From a checkpoint of a small transformer trained on Wikipedia.
Size: 19 layers, width 256, 8 heads of 32, 23.5M parameters.
Architecture: LayerNorm after each residual sum, learned positions.
Training: a variant of Muon for these matrices, 1449M tokens.
MLP neurons of a small language model. Each row is named by its layer, matrix (down: output weights) and neuron, and shows model dimensions 0-127. Each number is 200 + 30 x the weight over its row's rms, rounded and kept within 0 to 999.
A block is one neuron, or neurons of one layer that tend to fire together. After each block is what it responds to, as a language model described it from the Wikipedia text at the highest values.

L12.down200,235,159,152,174,157,202,201,175,222,190,174,157,215,226,193,148,136,245,171,229,214,209,203,272,162,195,166,211,257,214,208,222,226,218,181,207,217,217,175,261,234,197,204,198,185,164,139,189,181,237,164,198,206,195,245,238,168,185,190,205,204,213,219,205,203,160,217,211,179,204,171,159,210,220,191,216,245,168,162,167,154,178,167,217,218,191,199,176,181,162,189,200,186,228,230,206,220,131,198,210,272,187,213,183,205,231,229,198,201,184,234,203,218,206,191,186,203,221,171,138,172,169,195,213,181,227,221,172
L12.down440,205,202,148,225,178,237,217,202,195,188,234,186,146,147,219,152,205,215,227,217,217,134,211,194,214,247,149,209,196,171,195,212,207,239,185,132,263,186,201,196,193,208,161,189,198,230,174,154,187,221,189,166,250,151,192,217,246,251,129,158,169,240,140,198,217,202,179,242,156,213,231,226,262,181,223,176,201,186,185,207,222,194,179,155,164,142,198,157,206,231,164,245,199,167,168,147,166,178,220,227,217,212,184,251,202,241,194,191,229,185,211,234,188,189,189,166,221,237,159,196,183,194,198,172,203,243,199,195
Description: Surname final pieces. Word-piece tokens that end a split proper name, mostly foreign surnames in tables, credits and lists, such as Kniz-hn-ik, Kluiver-t, Imaishi.

L2.down122,226,191,199,185,202,199,240,222,219,192,215,180,217,125,191,232,201,191,187,183,198,222,239,190,185,200,270,227,192,198,215,152,187,226,206,231,180,195,235,239,239,166,187,253,210,162,191,255,197,153,178,187,238,204,231,144,219,248,241,266,259,183,192,241,204,236,188,218,243,233,152,239,181,234,177,216,164,212,196,226,148,179,213,156,186,183,211,198,218,181,158,227,229,179,259,188,191,212,205,184,178,207,243,175,216,196,208,172,224,192,166,218,226,240,216,200,223,166,199,192,170,128,222,218,174,218,206,220
L2.down194,186,206,180,189,222,203,209,223,167,247,186,154,178,216,157,183,189,237,260,177,231,198,222,131,212,265,221,149,260,196,161,218,216,214,191,227,217,220,224,224,222,197,166,258,218,169,231,144,194,189,195,229,188,187,164,178,181,186,185,192,171,205,197,166,229,212,177,210,218,119,201,203,200,172,202,194,164,204,225,234,210,259,262,186,188,200,190,194,222,151,219,211,241,188,198,222,128,182,230,182,214,205,154,235,184,215,189,164,232,184,218,218,193,155,191,225,246,240,156,232,237,211,112,180,189,180,173,165
L2.down386,153,233,203,188,220,191,188,188,189,210,174,135,173,231,116,208,224,248,203,194,243,130,270,152,197,174,161,194,223,222,191,234,159,179,153,183,175,207,202,244,194,175,241,181,222,168,189,195,239,232,159,160,221,200,183,185,227,207,190,172,220,233,182,221,159,166,181,195,226,171,209,185,166,203,199,216,204,256,217,200,190,213,244,175,237,196,191,215,217,216,191,283,189,193,203,245,174,212,234,207,234,226,222,229,178,179,254,166,209,225,192,200,260,178,147,182,197,173,216,236,221,212,259,186,180,163,165,197
L2.down496,208,164,204,179,237,199,251,202,190,190,176,155,245,195,180,207,237,237,234,193,248,197,223,209,173,172,232,188,212,169,196,157,214,213,130,193,189,248,207,203,232,252,149,208,214,227,203,202,192,204,181,233,276,191,198,222,216,185,220,192,249,213,196,173,117,177,171,179,243,236,193,190,270,238,190,243,189,205,234,165,178,194,120,192,163,225,234,222,204,179,178,194,255,186,185,191,225,158,195,164,199,175,131,177,214,191,217,219,167,217,236,243,203,167,183,199,233,207,210,196,249,247,237,199,214,214,241,184
L2.down559,163,204,208,187,181,200,198,256,208,221,189,227,174,228,188,184,213,188,196,173,206,233,134,181,201,213,254,220,214,180,211,248,173,186,201,177,167,222,222,200,232,173,231,182,204,177,212,261,176,193,220,231,216,216,225,197,207,175,224,242,167,146,149,207,238,209,217,113,220,161,227,232,143,210,189,217,202,206,110,182,208,192,207,240,233,204,139,268,200,189,210,206,264,224,199,172,176,172,184,263,222,270,239,182,204,174,191,200,268,164,151,203,214,186,203,217,171,252,155,191,233,180,177,197,228,271,173,231
L2.down658,141,134,205,196,192,226,207,221,212,244,214,191,197,211,96,197,226,200,219,169,213,206,184,232,126,188,196,153,257,198,205,189,145,252,202,219,263,192,205,212,243,189,199,224,198,237,208,158,172,217,238,238,244,160,223,184,189,199,204,217,241,217,201,181,224,234,213,197,223,186,233,246,178,184,211,228,213,194,243,202,170,166,246,188,218,234,186,250,178,184,192,148,187,177,195,231,198,169,216,207,213,183,196,178,183,188,252,184,238,224,245,181,232,209,237,236,203,219,249,237,169,180,230,208,204,173,196,217
L2.down932,228,209,209,207,240,221,196,229,181,214,178,210,221,164,182,178,202,196,193,187,233,160,210,238,218,209,137,182,134,156,198,250,217,213,195,201,194,253,229,196,190,194,241,164,230,212,143,193,156,200,240,254,161,197,183,189,219,199,298,179,150,189,151,208,192,219,201,194,222,166,211,216,269,193,191,224,204,208,218,228,206,144,199,143,195,187,252,200,219,211,212,201,199,183,211,196,208,141,203,221,213,158,179,185,208,125,238,171,203,169,184,221,228,224,185,255,167,237,195,251,181,257,177,184,244,221,216,149
L2.down937,209,196,188,242,189,182,243,194,162,161,194,194,182,207,174,162,185,150,155,196,231,218,208,240,204,220,204,192,170,166,217,171,252,173,174,171,211,238,225,272,189,210,186,244,249,240,172,214,181,161,233,234,154,177,230,186,245,213,228,213,218,178,148,215,206,213,219,215,209,121,117,256,237,185,199,216,176,171,196,218,171,178,274,176,213,195,180,181,190,226,231,219,225,204,166,185,220,212,182,260,227,179,198,190,185,188,194,234,189,233,220,180,200,142,211,158,155,210,230,181,168,169,189,203,116,259,193,164
Description: Section heading closers. Closing == or === marks ending Wikipedia section headings (Career, Route description, Texas Rangers), occasionally " born" in biographies.

L15.down414,236,173,167,188,227,181,229,220,214,206,210,235,179,210,240,214,192,181,178,203,154,217,178,242,207,203,203,216,218,167,109,206,245,231,155,176,159,212,190,207,175,202,217,150,198,183,196,192,255,173,199,209,239,296,231,173,197,138,223,203,198,190,243,211,238,221,164,219,135,164,252,185,198,244,206,272,151,143,192,215,186,206,225,227,187,222,196,167,220,177,190,234,160,188,206,220,223,202,229,212,220,189,241,177,199,206,126,199,205,221,209,195,196,194,221,202,219,134,196,195,232,222,157,203,193,252,236,226
L15.down463,218,196,205,213,222,238,182,215,247,178,244,254,208,183,233,204,200,137,219,230,205,166,201,176,188,205,236,186,200,198,215,192,218,187,195,177,191,228,174,235,211,198,254,240,187,178,252,262,206,211,208,210,184,201,197,212,212,261,152,210,166,154,186,209,190,139,212,195,124,172,205,206,173,171,177,235,243,172,233,195,192,213,251,129,221,187,163,212,231,203,276,162,188,229,228,187,207,161,142,200,191,238,239,195,187,206,202,258,253,171,183,145,191,214,223,189,193,186,174,208,206,189,202,191,187,210,178,254
L15.down616,178,198,168,174,250,211,203,216,218,184,242,187,216,175,223,257,182,172,183,239,199,186,200,258,198,212,206,217,219,185,237,163,203,172,208,164,170,194,184,247,204,247,208,124,168,148,176,206,257,177,190,192,244,221,207,186,170,156,187,235,180,182,198,198,233,203,184,246,200,160,172,215,138,187,251,248,247,192,171,163,225,158,228,194,190,199,212,217,195,191,172,108,225,227,179,168,147,196,176,199,192,241,181,200,211,192,220,229,217,188,193,192,190,213,241,181,228,245,212,243,241,229,241,173,114,238,192,219
L15.down779,191,195,238,230,219,259,222,214,171,206,148,219,197,223,223,54,168,189,204,205,255,209,153,205,179,201,205,236,178,198,240,228,224,125,164,209,224,155,193,156,239,193,209,198,211,178,150,170,182,241,185,232,205,196,183,219,126,198,244,194,208,239,247,176,208,209,195,173,221,222,175,203,177,190,224,185,146,181,199,132,189,172,153,177,235,132,156,219,256,197,301,224,225,226,178,171,189,207,205,198,189,193,203,133,244,210,232,192,173,225,190,196,198,225,207,157,224,211,196,212,213,220,228,192,203,218,233,206
Description: Surname endings. Final word-piece of a multi-token proper name, mostly a surname repeated after earlier mention, e.g. Cas-illa, Gwathm-ey, Grum-man.

L15.down63,241,173,208,210,173,188,192,182,193,201,176,189,233,227,229,177,148,194,226,208,247,192,174,242,197,172,198,148,203,223,224,248,198,187,145,190,193,277,214,217,177,244,279,217,246,159,198,180,228,176,265,165,232,160,214,214,177,172,220,240,215,167,180,186,139,219,151,214,224,201,182,178,189,148,150,236,199,228,148,161,201,152,233,180,192,206,192,209,216,194,212,209,190,207,211,226,204,256,172,194,182,189,186,203,131,183,214,212,243,183,200,167,211,178,207,210,176,235,206,165,232,205,235,200,238,210,226,244
L15.down439,235,159,145,212,214,229,227,222,268,166,199,167,238,171,215,230,185,178,177,200,161,229,220,237,198,201,216,242,190,219,217,188,153,200,186,203,179,171,217,224,209,181,181,237,191,115,205,262,166,213,248,236,272,195,204,149,186,159,225,213,226,210,265,187,201,250,213,210,197,209,189,210,181,216,181,235,179,210,207,207,220,205,260,230,214,126,246,219,211,178,267,165,193,220,218,213,204,181,191,186,227,227,181,233,206,204,177,194,186,238,225,176,253,219,195,242,225,89,247,199,195,215,170,247,210,212,174,215
L15.down735,265,116,207,171,193,184,181,225,213,235,181,202,216,210,211,201,178,173,184,233,176,226,217,189,197,197,208,189,167,164,197,202,113,195,214,198,142,232,208,171,184,186,192,192,168,164,210,249,209,255,266,216,197,185,195,203,220,181,203,210,226,200,163,192,212,214,221,185,190,133,172,192,195,164,207,202,173,184,188,187,195,238,215,204,216,237,205,195,244,239,214,148,226,193,173,155,248,200,228,228,203,148,158,208,185,187,192,298,177,195,233,228,225,252,197,190,206,166,200,191,216,220,159,184,165,227,147,220
L15.down1010,236,154,154,204,233,180,206,178,195,203,206,232,176,254,177,240,196,166,248,222,131,197,160,183,183,214,178,220,246,222,217,151,167,215,166,254,198,192,216,194,199,140,271,227,178,135,177,233,189,247,196,176,202,245,194,228,185,210,196,171,238,182,173,211,214,220,175,171,207,175,259,226,215,212,249,205,195,188,166,225,209,196,131,167,190,154,220,241,181,194,208,249,201,155,225,134,214,232,235,244,158,179,194,200,189,108,227,245,221,188,266,162,168,162,210,174,219,137,212,149,177,199,181,254,226,174,223,180
Description: Section-heading and paragraph ends. Closing == or === markers of Wikipedia section headings (Family, College, Reception) and paragraph-ending periods, where new text is about to begin.

L2.down65,187,188,266,184,187,191,209,194,235,261,171,159,239,217,191,172,205,229,230,198,186,188,182,245,184,213,188,212,186,182,203,167,172,174,186,193,194,252,202,174,195,163,204,210,262,191,218,228,218,208,213,185,231,155,176,189,210,176,225,201,126,139,194,186,155,144,222,202,212,161,233,210,220,183,162,219,245,184,224,199,138,194,215,239,282,228,146,198,203,233,245,171,196,310,236,215,193,171,174,186,160,172,212,162,178,226,224,211,174,188,237,242,227,204,158,184,178,179,204,187,167,200,160,197,210,225,207,237
L2.down307,188,159,250,169,186,183,195,166,237,233,169,166,171,169,167,208,174,244,189,214,231,186,207,247,221,184,160,215,190,183,175,222,203,221,174,182,200,185,180,154,214,200,198,162,179,196,215,190,173,214,183,133,179,157,267,222,194,177,154,161,140,225,188,181,188,244,191,228,178,197,227,220,229,181,253,195,229,184,187,200,248,225,193,190,143,254,187,208,237,213,210,201,194,185,165,209,158,204,239,191,236,208,186,192,223,172,211,216,238,165,274,207,183,182,186,214,226,184,201,201,280,195,199,197,178,155,243,248
L2.down396,192,160,240,190,236,205,179,181,216,189,200,243,233,216,213,210,211,216,223,197,229,213,233,188,185,177,221,215,211,207,204,203,216,183,153,199,200,195,208,219,267,140,222,111,152,252,207,251,156,227,163,210,177,236,175,186,172,207,228,139,203,133,229,163,169,244,201,192,175,191,137,160,234,243,196,152,177,165,217,174,255,190,211,183,193,268,179,226,211,245,194,200,185,180,205,179,221,238,137,229,232,205,152,218,198,203,176,207,205,166,187,173,183,134,177,252,210,181,188,207,215,265,238,176,149,231,222,187
L2.down550,139,193,208,219,219,200,215,153,167,181,137,247,207,230,232,223,200,213,160,225,207,333,154,227,160,200,172,173,207,181,212,127,196,196,208,197,230,149,173,208,195,181,204,228,172,160,233,215,222,256,162,180,177,180,168,199,171,226,180,117,216,207,236,192,207,248,169,182,188,215,196,166,192,199,170,186,186,183,180,178,191,159,169,216,210,205,195,168,232,267,172,236,206,228,137,203,204,251,191,236,245,182,185,164,181,218,186,208,196,215,211,215,204,181,242,214,222,196,179,214,194,209,125,191,222,166,193,222
L2.down672,174,212,158,209,157,195,164,191,216,210,158,199,178,219,200,195,177,190,159,217,211,221,223,188,171,202,147,185,231,200,195,142,171,184,218,235,181,215,204,247,231,149,203,191,214,254,209,225,214,201,162,158,225,208,184,222,163,255,193,195,203,193,203,190,168,165,186,198,154,194,230,225,164,234,183,165,170,246,217,206,207,165,258,168,195,190,178,126,212,231,209,215,188,206,174,240,166,178,217,176,198,202,132,203,201,215,179,191,230,191,225,181,220,216,179,199,231,177,197,217,200,207,236,168,213,193,202,180
L2.down688,198,201,273,193,230,234,185,218,256,212,243,209,239,210,191,183,206,187,187,227,166,255,199,185,236,186,199,203,185,181,205,196,192,139,171,213,175,228,187,169,206,160,201,184,241,294,209,214,217,177,157,100,222,203,193,212,231,226,242,186,196,189,186,189,165,226,185,183,151,204,228,254,196,169,246,185,193,229,220,192,172,204,210,219,247,229,142,173,199,228,218,201,172,170,193,174,164,191,264,189,240,198,196,209,228,208,184,173,261,218,227,178,247,165,214,178,153,209,177,160,202,196,202,225,236,228,248,164
L2.down768,178,223,202,183,229,197,182,205,209,227,152,127,248,191,268,232,190,240,180,204,208,233,167,254,186,161,175,186,176,210,205,234,240,231,173,183,169,152,245,202,177,195,182,213,225,179,182,195,162,184,176,183,228,153,207,240,216,181,214,169,146,254,238,209,172,155,185,249,216,198,254,203,153,162,186,245,179,164,216,200,209,219,147,175,184,209,168,178,182,232,186,163,239,155,179,151,154,206,217,231,167,208,201,197,177,174,195,199,247,245,218,175,226,207,201,240,151,191,209,255,215,163,249,216,220,230,228,214
L2.down812,178,213,180,170,227,193,197,193,195,148,159,199,223,171,182,185,180,210,164,270,228,172,235,209,203,174,198,195,140,218,197,198,195,214,152,216,219,188,244,184,215,180,185,172,218,216,242,264,182,187,185,163,183,183,163,159,218,166,258,242,179,212,224,220,185,161,212,226,224,194,182,167,265,235,190,213,217,208,211,219,204,209,176,204,223,256,134,188,229,221,184,161,159,203,200,181,205,256,249,191,181,186,225,279,171,152,193,216,153,188,235,177,221,235,167,184,208,128,209,156,257,237,182,237,235,244,201,170
Description: Third-person possessive pronouns. Third-person possessive or object pronouns referring back to a named person or thing, mostly his, also its, their, her, him.

L12.down128,158,223,229,208,254,239,202,238,181,210,244,240,186,256,184,221,144,226,251,274,174,215,210,174,160,181,203,188,169,203,211,148,229,178,174,223,206,225,192,209,234,185,194,206,151,216,245,188,140,232,134,205,163,258,199,203,171,191,214,175,202,192,199,237,182,179,154,160,195,162,165,217,193,202,213,173,211,182,182,203,195,154,186,203,169,173,180,182,247,224,188,251,170,220,191,172,221,190,139,200,212,194,194,214,126,241,225,227,114,184,231,198,188,246,144,240,260,227,195,197,242,155,174,180,217,233,253,177
L12.down883,174,186,217,223,151,182,198,204,212,195,173,162,204,259,188,201,186,254,208,226,209,194,206,251,183,246,241,173,222,168,231,199,249,211,204,203,253,208,228,163,158,138,197,199,178,217,227,134,202,210,250,222,198,226,209,174,161,186,199,220,168,184,218,168,167,151,214,207,222,218,201,168,207,193,135,217,267,152,218,253,182,175,201,152,182,211,136,223,184,182,203,220,192,147,242,237,249,216,221,126,197,196,168,190,257,200,240,178,199,194,204,167,205,173,220,208,182,178,196,208,210,224,152,170,221,185,243,240
Description: Biographical career periods. Words in biographies that mark a stretch of someone's career or life, especially after "his" or a possessive, such as time, career, tenure, duties, reign.

L2.down47,202,182,211,208,167,227,153,229,224,256,203,189,213,173,161,179,166,186,226,220,174,176,167,254,214,230,211,240,204,213,175,183,205,210,167,197,197,168,165,188,175,203,216,215,201,179,236,212,217,149,180,160,226,223,195,224,204,267,188,238,147,253,225,136,240,202,220,163,187,208,247,203,177,196,226,212,185,185,204,224,203,222,141,194,119,207,228,187,240,192,212,206,157,227,191,179,181,262,261,281,159,165,159,240,236,177,114,200,172,206,221,201,248,208,165,244,172,178,177,208,188,201,213,184,242,200,172,162
L2.down85,221,180,140,200,224,186,194,218,261,148,144,178,200,157,116,178,177,200,235,164,212,221,229,191,206,234,136,190,192,160,184,219,181,220,216,162,243,229,228,197,153,171,258,96,247,170,240,191,165,219,235,250,207,114,265,146,191,210,210,194,205,121,169,174,169,228,215,215,221,223,187,188,247,202,227,166,254,199,195,224,216,188,182,206,140,228,202,185,170,174,192,218,164,216,232,211,183,220,221,203,233,187,221,165,215,225,223,240,236,209,230,204,242,126,168,242,180,226,162,237,189,176,165,212,193,212,182,216
L2.down269,227,211,230,196,217,210,131,210,233,139,193,197,225,184,206,216,186,176,216,175,202,142,203,190,222,213,192,204,181,215,161,196,199,190,199,170,210,208,217,227,230,225,251,198,178,246,199,195,199,220,213,175,258,245,161,195,219,256,196,184,213,168,177,225,146,212,229,222,199,173,201,236,206,151,178,203,196,201,238,245,211,192,197,156,204,205,179,255,219,213,200,239,156,190,145,249,210,202,249,226,153,186,196,228,184,221,245,241,204,138,214,185,160,224,216,208,242,184,170,182,144,202,185,165,269,193,156,187
L2.down382,129,210,182,234,178,175,209,191,192,252,173,234,187,181,160,180,193,201,174,163,214,198,246,235,149,209,198,217,143,177,187,183,277,175,193,204,202,237,116,164,175,199,225,227,248,179,233,216,167,195,201,125,209,221,223,229,186,207,182,184,245,196,156,229,169,238,237,165,189,139,230,237,175,203,247,198,232,243,241,159,173,191,204,164,214,213,221,202,227,177,212,180,226,217,237,211,198,181,219,240,202,202,164,241,208,188,210,194,185,213,146,231,286,205,225,180,249,204,166,196,187,224,179,207,176,207,168,232
L2.down653,227,225,174,189,198,225,168,201,208,227,150,205,187,219,238,198,177,178,183,228,199,148,158,227,224,218,173,239,261,193,259,211,235,169,195,158,197,186,246,209,179,175,165,172,174,190,226,196,193,205,161,260,150,192,214,260,186,246,212,259,244,194,223,212,122,244,156,203,189,195,205,216,210,177,201,182,221,234,163,143,223,149,244,152,221,184,196,192,213,241,230,197,212,159,257,250,235,177,202,181,196,194,240,277,161,210,183,195,205,152,233,229,178,188,183,186,170,215,175,176,187,224,173,211,221,170,204,238
L2.down657,167,200,179,218,162,211,214,205,197,147,179,114,198,163,264,185,218,147,214,202,210,210,230,188,204,201,144,192,166,179,240,217,229,211,213,217,246,174,260,186,218,222,239,210,191,215,199,222,253,216,220,233,179,161,262,173,172,183,146,238,187,209,235,219,265,247,190,251,262,219,266,214,234,182,199,152,182,166,185,232,197,204,223,168,211,218,184,225,182,201,240,134,240,173,134,187,154,190,201,217,208,187,218,184,207,214,210,185,220,181,211,218,195,191,203,219,179,174,136,156,230,175,226,196,244,165,213,139
L2.down949,209,238,235,225,186,197,210,219,179,195,199,245,238,255,251,184,173,204,248,219,242,221,199,160,191,192,191,215,216,197,207,183,146,174,211,135,196,259,172,186,190,176,181,240,197,173,167,188,178,194,225,223,178,159,173,210,210,171,192,169,115,145,153,204,148,202,252,184,174,166,198,157,202,161,258,171,193,240,199,141,169,207,247,157,217,220,217,237,166,221,195,206,187,150,190,219,268,187,153,222,201,211,173,222,202,155,199,198,177,203,217,252,236,189,160,193,208,207,218,243,199,205,223,216,230,167,204,172
L2.down970,175,254,195,242,191,221,165,191,193,204,189,185,185,253,168,193,220,130,175,216,193,197,238,203,153,197,203,179,172,178,240,182,183,241,249,231,205,184,198,228,177,176,218,222,200,185,207,202,197,227,250,240,178,171,166,190,196,189,179,168,214,151,189,216,232,218,229,216,206,284,215,212,140,190,167,185,169,160,221,191,212,138,139,196,267,146,184,185,208,217,180,249,216,158,230,188,193,269,192,187,178,181,190,173,167,165,196,189,189,169,214,241,196,207,206,234,132,259,170,247,205,179,162,220,223,204,166,215
Description: Name-ending word pieces. Final subword pieces that complete proper names, mostly surnames and place names in lists and tables, such as -man in Grumman, -ville, -ley, -el; also occasionally she.